Weights of a small GPT-style language model, trained from scratch on English Wikipedia: no biases in attention or MLP.
MLP neurons of a small language model. Each row is named by its layer, matrix (gate and up: input weights) and neuron, and shows model dimensions 112-207. Each number is 500 + 50 x the weight over its row's rms, rounded and kept within 0 to 999. Numbers have three digits each. A neuron's up and down rows have the sign that makes its largest values positive.
Before each neuron's rows, "fires in" lists the words (lower case) most often at its 100 highest values on Wikipedia text that the model never trained on.

fires in: "it", "him", "itself", "currently"
L5.gate1018:504541509518465464433497393455437511469588532458441438530379560606560489455509549468519525430411549489415548459522580565534528505444536514491498520513556597525479422527484577493491532474576458317533527536465548534446509475477545565461438481495587528549521548447446541573560580507467486502
L5.up1018:566503563488530451480471496535454550557521536516483555485430483499514562463643575450502527528600564361490495470503500494516467563535497516444473482611456517447453562510544486485564428480463450437582553546449503518480452422453453540535458526410505509636548537491542643418555582511467528544

fires in: "up", "down", "back", "details", "support"
L3.gate434:746478498562431482485534530481617482539473440512474479582478573436379471491502480566475558535589507509522538447569495564467462583479420549532525537507574498493490455478514467447502449489500472465565500491480462532386478424479391452407462522466538525488408530583429627409426535551472475600
L3.up434:577473469502494415597391529446462489508432499492474526529549434479403482461439461530444545460435468398435521471472551560498427582542439582507564474506603470590494483549537371454473464506559416480518490451423480486427422486535484460440484484463517452448386503479498552352488457450456431491

fires in: "january", "october", "november", "june", "march"
L11.gate170:564519513522416462521587548551510537521496491492512553541510583463570469524593455493366555502508430524548446568496488463442434512496435484581424566504514507568486498460501493558388508525434494530535509443509472496452555522564541489487467470424462545525470530527509490358438565554483673548
L11.up170:479509555475441439531521532443534481512516553385543493499563428430474448372532472593454554501493491525523438490547615501480530527494425553454429547424513515479433479576465415471449483491452532548500504499473512479473556491529568578581438557511403533539457610434533494467435505506517587488

fires in: "000", "100", "50", "500", "raghavendar"
L4.gate272:570472403512482569485563580488514504471502532515456463449592521449479489533459486413474524463421495491540619457515495444487564430453399570496444490496494448442547503460473428469529364457556571473455587522495481470565468421505620450615515479472431534564497422550477511611488487479485460455
L4.up272:486502499455500421510514523561539496378547544511440492453518593544564436515528529422533619455510487468506503465481419384525497561480417423462549471614544495429450468493510469538514550529563572505531459543560519504525447539525513477521537469466508525473448402629487544552552519446574497535

fires in: "including", "as", "included", "like", "with", "includes"
L5.gate814:430469563394538558466571454483470473519580445466553395539501478591394546509509506380398514472610449578490508506471406439376469512512538571521520578453619472414449516566525443541555487400522458468477531534482455566548459476469532464394531569419537441473596467515496462462502597527469515594
L5.up814:511495531457440489480457367526404474485538465560514440490503456575445544596485501460487480487538514520514554438491434551410489473482527577461537608465574524475461319596585432436525506471587514543422509483555440531516506498487531581432464497467589489482580447467490420434475541581490552532

fires in: "march", "january", "july", "april"
L7.gate305:476482487530456493569511460610554456525523566459486487508546482514533458510498441391595543522425493541461475466490510573479465558512563550422394424486491516426558497439542505601451524473411549475577495505571382520469479523511570535480559508457529578468449533418478489397485455453501490497
L7.up305:505494488474492503573509533477517500464482496563607570536566518532486447423485499532444477410557525618528485473551548504551481512483550516581553543496487512440564484513524474394417573505518522519486556554442567504425567532571509435502574564494467435552511562492524487499469422483456544477

fires in: "up", "down", "off", "out", "back"
L3.gate626:462551413514529438529452553518489492614497422494575444481519486556535599573382467435544536548527549535559441443544461544516421496501485542515506455663541530369526544556496522562505575538511501544500437414455439381523472464494469467535460466425476456484410406567547474395527438436505482441
L3.up626:544543535573461471437331523594506511500466458510536519497548460517531631554451533391500500498540540523489536502489499475513440485485486513486494480511588581448532479529525545507551556538536529477529405506440391517550521416488473433560438482521505490548466447500449556350434454484525453484

fires in: "the", "of", "in", "a"
L7.gate412:445501514465399542558439544455555531542573580470469546493489495554399532491462463550502495556579511484483426480524518425438487462560497491580476507397548480443513505520516565432499470530492590505548546450532467547516448458510473425571514468493494489455433473502425563549524509474470532468
L7.up412:521537490488542584452585576578480549526488566440577528474396512510455419528425562443444559551503515570405588507616470425524500486523469531436485534456572514437492508429478466558531529501470470429436535455523535618584456479537505442529457460542470490513456579443474537538461434560503494512

fires in: "john", "james", "captain", "fort", "ground", "chief"
L2.gate889:414543459526376497496522556463505499483497515415480501478420565539496476463517457492566526544421516535527482531484528526507383499514464522475529415476507482494519503492504489493376475432545517513490496489435458494491524470539459468487504543500543477424521511585391582644529519435420541491
L2.up889:474484538543391463498595449466500425535520464459450453451511610516509475420424418520570553448444569528431505469493595514455474402590428499462459507495517508532489511515528497393444493534486527520490488468441573449471464504516521493553539554481525447492565516478424443565495433403491530480

fires in: "season", "years", "country", "year"
L3.gate153:521432540502573445459465477523508515507480525481449495529443489470518589507547478477520448541515502520501539506487465510493552513421467563446434556418547521489443553493479462572459529526473430539357560481443546555481494572412485474468508550456579498418465543525409629560445501489479544534
L3.up153:489488536575499475516513538609578442496468484426566442442409445515449458547533495469478500500518537539474384472448427496524506556528542490585515473479501474537536546592423496547482404378449441436385501524389492569543559534527506411593507474451504440458517507410524459486474479467517528513

fires in: "of", "and", "a", "to"
L11.gate611:536600477489474555563519543627496542577580467555582452422475489477392519496478456502498472498496489513465405505568488473479487433528469459626539564520506510484450452537545605543576481516562562475488557508584500545487519415448463486508447531466525469579473530492480527501475524484522449514
L11.up611:455494577531493565497525463363525473444522503517501520472531408544356484442521535453348553528435410437527476544473529449621545461603473560517443409516583509473465451571428509523577485562398534573456455491470535510523540599557470462550417461478546495504469521512534516481476492503485544492

fires in: "this", "however", "but", "he", "and"
L3.gate973:438473423475462509421442392487544525445489500539608533450438495437472527496587505463465542588566528478482537519510488492484481520479472524534585462402509434521552560523403514566514506505553511495514550452499497542597512460553491439514569397437442394434523527481469601557488476513442452482
L3.up973:443397560383625426448480489534503547553599460446423467543468467447514472522480499538484478521418525522526543515503500524540424543502515472485464415498505449400573537441520533523492479526444493479497459485406450518548435463516561430489434499454408511487533511524445525522553528443493423512

fires in: "just", "even", "much", "came", "known", "early"
L4.gate384:505513485488467507488559541523391497468443517417519464500553412488547500593478490547539528516471434409381559403599398496562465595470453379541610571504507517510485435493462441540513552444415514593509463534576521532533492428446568489541445494555483556481461503429574524479450435583501535487
L4.up384:504439560524460524519506557480410452543530495562445614532451424519533520480517496476400463596527427404467434470509536579472464473404513510541553445500527449464492515478443472648505531552465444474505564509550467564550397444508499454563617473511542502490410500515513509491495522457454539483

fires in: "of", "throughout", "to"
L7.gate227:550393498365551459590519464465567448409467563503616482452484436505473432437466462453564565514548420539444436445528518470492503481547490593605536392481533510465519577495505479454517500553539529528512471565477453478545513491493418494524485521449481490533492558391533469431498499547477537535
L7.up227:482500476539471468565482509573491468487504575640454430566530510511442527559511485509468506579543453499512500488525561527465563514563444515373432467497442495524541508499435490470532529413465545459504529452416503524431505547569462532514478563558445561516488453465549485481481532520563451385

fires in: "000", "500", "00"
L2.gate1016:453604477498469497531490520453529492403528542446556531579463494494385500519496560487467500494485528460518647464501458485449474539558555541451509423429432523371441452539495482525467396535527517600479478491555444340472530514518529465352471464486542479527503512526532546542519497478477412446
L2.up1016:512497528443504490458520522568442471487480486528469546519530457519482484459522521451565515452507526556456462483514464431532438540494438445469508414479577490430546410486497514559465553467533515434575553563499497502520451477572540510456525509543454522495565520588522432600489560634598515473

fires in: "11", "2011", "10", "2001", "2010", "100"
L2.gate935:546471510521478457510525458519508529516539529451505446555548622529555406546393406449449497530498530523533530515583475518523421499565413557532535374550471519442523457550461521480501467463508474538484436466552470512403580450456428475515587479512549553476496509522530463537488568442571571514
L2.up935:517543479479589500435585524543480486452444502517406404501494517481508479482484457532445528578481554562536483541533560574489612443576522546455477541584474445572616546517515582609386557486530499488528596517473543581446381454464538555500474474494492428471456477515534513498534545453564552561

fires in: "as", "when", "although", "with", "while", "after"
L6.gate12:563509561351452512506476426534555449456506533473543372494575556528449567422473493446571454478559535514490448519508520505440534494521450528415498537550509471436607439579593423542508486579515408543460501569446465501487467540583582597460518542452586486512476524570454470495438492477405493469
L6.up12:608516499476400502473507463548395497515559596485476523503544597518431510444524496489542503539597468520506434454460487549479519526508440553451461439491538463520448434529528363573482514498521461515449537484459513487467399536491537533476458534541548513504449498511487464523499556462468459385

fires in: "january", "march", "february", "june", "april", "medal"
L11.gate928:513476566531508457628462572540448519494560505486535510461587495467502484511535498495543455516513570419526456531489472553571458452446458490504497438500510547560488495569530528484406460480428558504502561532515516510495396520459479522529562623563542503470416465463534430561519533504521415443
L11.up928:452484529531450522585436519490455576508555556518463500476625517476535438493479630579570461521546594449545484574515524515475567418431498452478506426414475525439489481554502477440483461510449498527600564560528565483489570532437464453525559659518546528545445537477507407560510460469548378510

fires in: "with", "by", "to", "from", "while"
L5.gate980:476504540448474492504549423625413568452515533553586449505528398599446525487398523504448473432573530620462529503421451477459481415529451549459494536470540425520515607575555537459508477496550454547485404439477479568372514526474559480432460421463468506466497459452493506472523535530537472455
L5.up980:459443548564504460501530512585472511502583507563560517466549424476572433504479484513449491539525502577508575446481494470533468460455492433468541516432459530528458499448396604468556562459513397450477559513461512638480538514555512479455457525458516592444481425459540484397434591498569453536

fires in: "he"
L3.gate798:450475541523490366629572476469461613556502488492479507480552421572464385518464473461525574493514531440433495441470494501534609459484500401557483553479476470600583525402554507469574603449489450493448512576488522516412487474481461508533414426539470492546495454575502490420503466552494392561
L3.up798:470495515517437525483460526526507578508509561479539490555489573422506495469474451457503545514550428481495415492436507506472441560490448595547537553430553435505478497585417407434485423486565519474571587543567449549463565454601522621468508475444441466448528527482410402550432589554542561463

fires in: "he", "she"
L2.gate208:529491502496410404403521489484475505488560509505539502523470481471577502531501509478482504562547506444414503511508522481554558446460482509561478529434496428613445455553457548380413581519472443496378543540469542503475492523481454445509557375457428387422492523465484450534442496549533548584
L2.up208:431595462429532551504460536441565535485512512415528493537539523506480465494481507493398507475567453541550362514519481568537499573499433591513626389518481481503483576508525551469551517498534532447500491597437561510560552521511541465554496515440391498475486515528463509489530559520459397497

fires in: "their", "20", "500"
L3.gate53:561546506513493454444551455448582513494506437499482323441461503493509491537571558438534608442473514492475558511511502522500438483482529459497463479524485499486485423458479474509475396515540507558559514400594563366430478573495500478447406481547440585380492439559577493487542409509516483410
L3.up53:505449551548498511512410506498443554459559561578448478508479466548581519492481490473528481531541502578408608461506498488575435544566532574454534440480463494528515434497512535486468574560491561512517503441514521379474554583440538496499513593495350395531543499372509512631564518588512454474

fires in: "known", "released", "used", "produced", "characterized", "built"
L2.gate33:456515419476586476555373567576538432498470385443513481555533560454425513459406446514485480512484548531501511531509579479561485498426432510522546483540470434592618439509442615544488497464556515558450484510515446530523470475444440401482452485454509504478534451474521511507566584410448488579
L2.up33:492503423455541543468432479533581500471505460411571440538489523457611533567437532531525508517501463492473463487495585502485468597467553529594545597452438520573586317494492594523567518485500436555497460503590473438553465411449418517461434625487517541455477492500512466559546525540449515589

fires in: "1", "11", "21", "10", "12"
L5.gate398:544500476425508490438460399545597543507489582509493444469541412450548517496508422522522561589550544462526498553547487464523556460542477516528455454613484527454549414540552522539574467509475487533493445501575567478467492490464515510566581481530424543489507533453488475536488460408522595490
L5.up398:481490477489507468496455384482481481500471490458520508415557453434470449542566441500444455614518486456560406509497463507493544512527441474542499450599425465564540543573509491489602465455461397457481494396586569488483493549496390417512510482469434476465564455508488548565470457466541585524

fires in: "two", "all", "of", "in", "several", "four"
L7.gate651:490500519460508482466527439570514426446421509523541436425567429495438438469448558463544523591515424591489554504482578513428516435580576498476532479461588499504517466523456466441535475495476489497588493487511498460477415572524536484462476566572468481467364508564428492404609506553497551529
L7.up651:500486451543482494495466577567528477446496564541496400419444513506536438467437461439518495554529460483539499513418581410484529535471583441419539513456566414442414503538539496531494521504488409530483488529552538546491521504423566457438435578452437535547505460450538499500531543442456546466

fires in: "him", "her", "back"
L2.gate851:572601509560458386530540456521414453515454467532522440519491485517368484496433521523411487466539513451399423480517595476462456397438411546570459464540488454500485454490539488433485531537493519449503370510489514425467432565496476463568456521538522516453409515612398557507545417436452565517
L2.up851:548556550529540399480481502542546509456506458479539505549465539599408572538456555496512497384549532501401591485468507572544472428403496483516555480524495496464542428485499437468480494531543428507555404513555494411525494514619425462499469605487504458454569511544504481441512502542527484443

fires in: "to", "of"
L6.gate199:560496458474569495464416508439529464455549531538609528520578464634505493407466526510506576522455487597558451497607550504494553421528465453399520555519588527492551443490502477476584434504549571486436485498434508495448543471438538459531476533459467522564536544507438500484545522506515530529
L6.up199:422455454515439575562529589509455474485519470501493418540493509472494497491550487503550506604504491518445493445533450488484456497556548516561436459492430564491457538460547521429490501345517569505508568399590517473503491461520481513426491510511482549442543482380445490517524500475542505543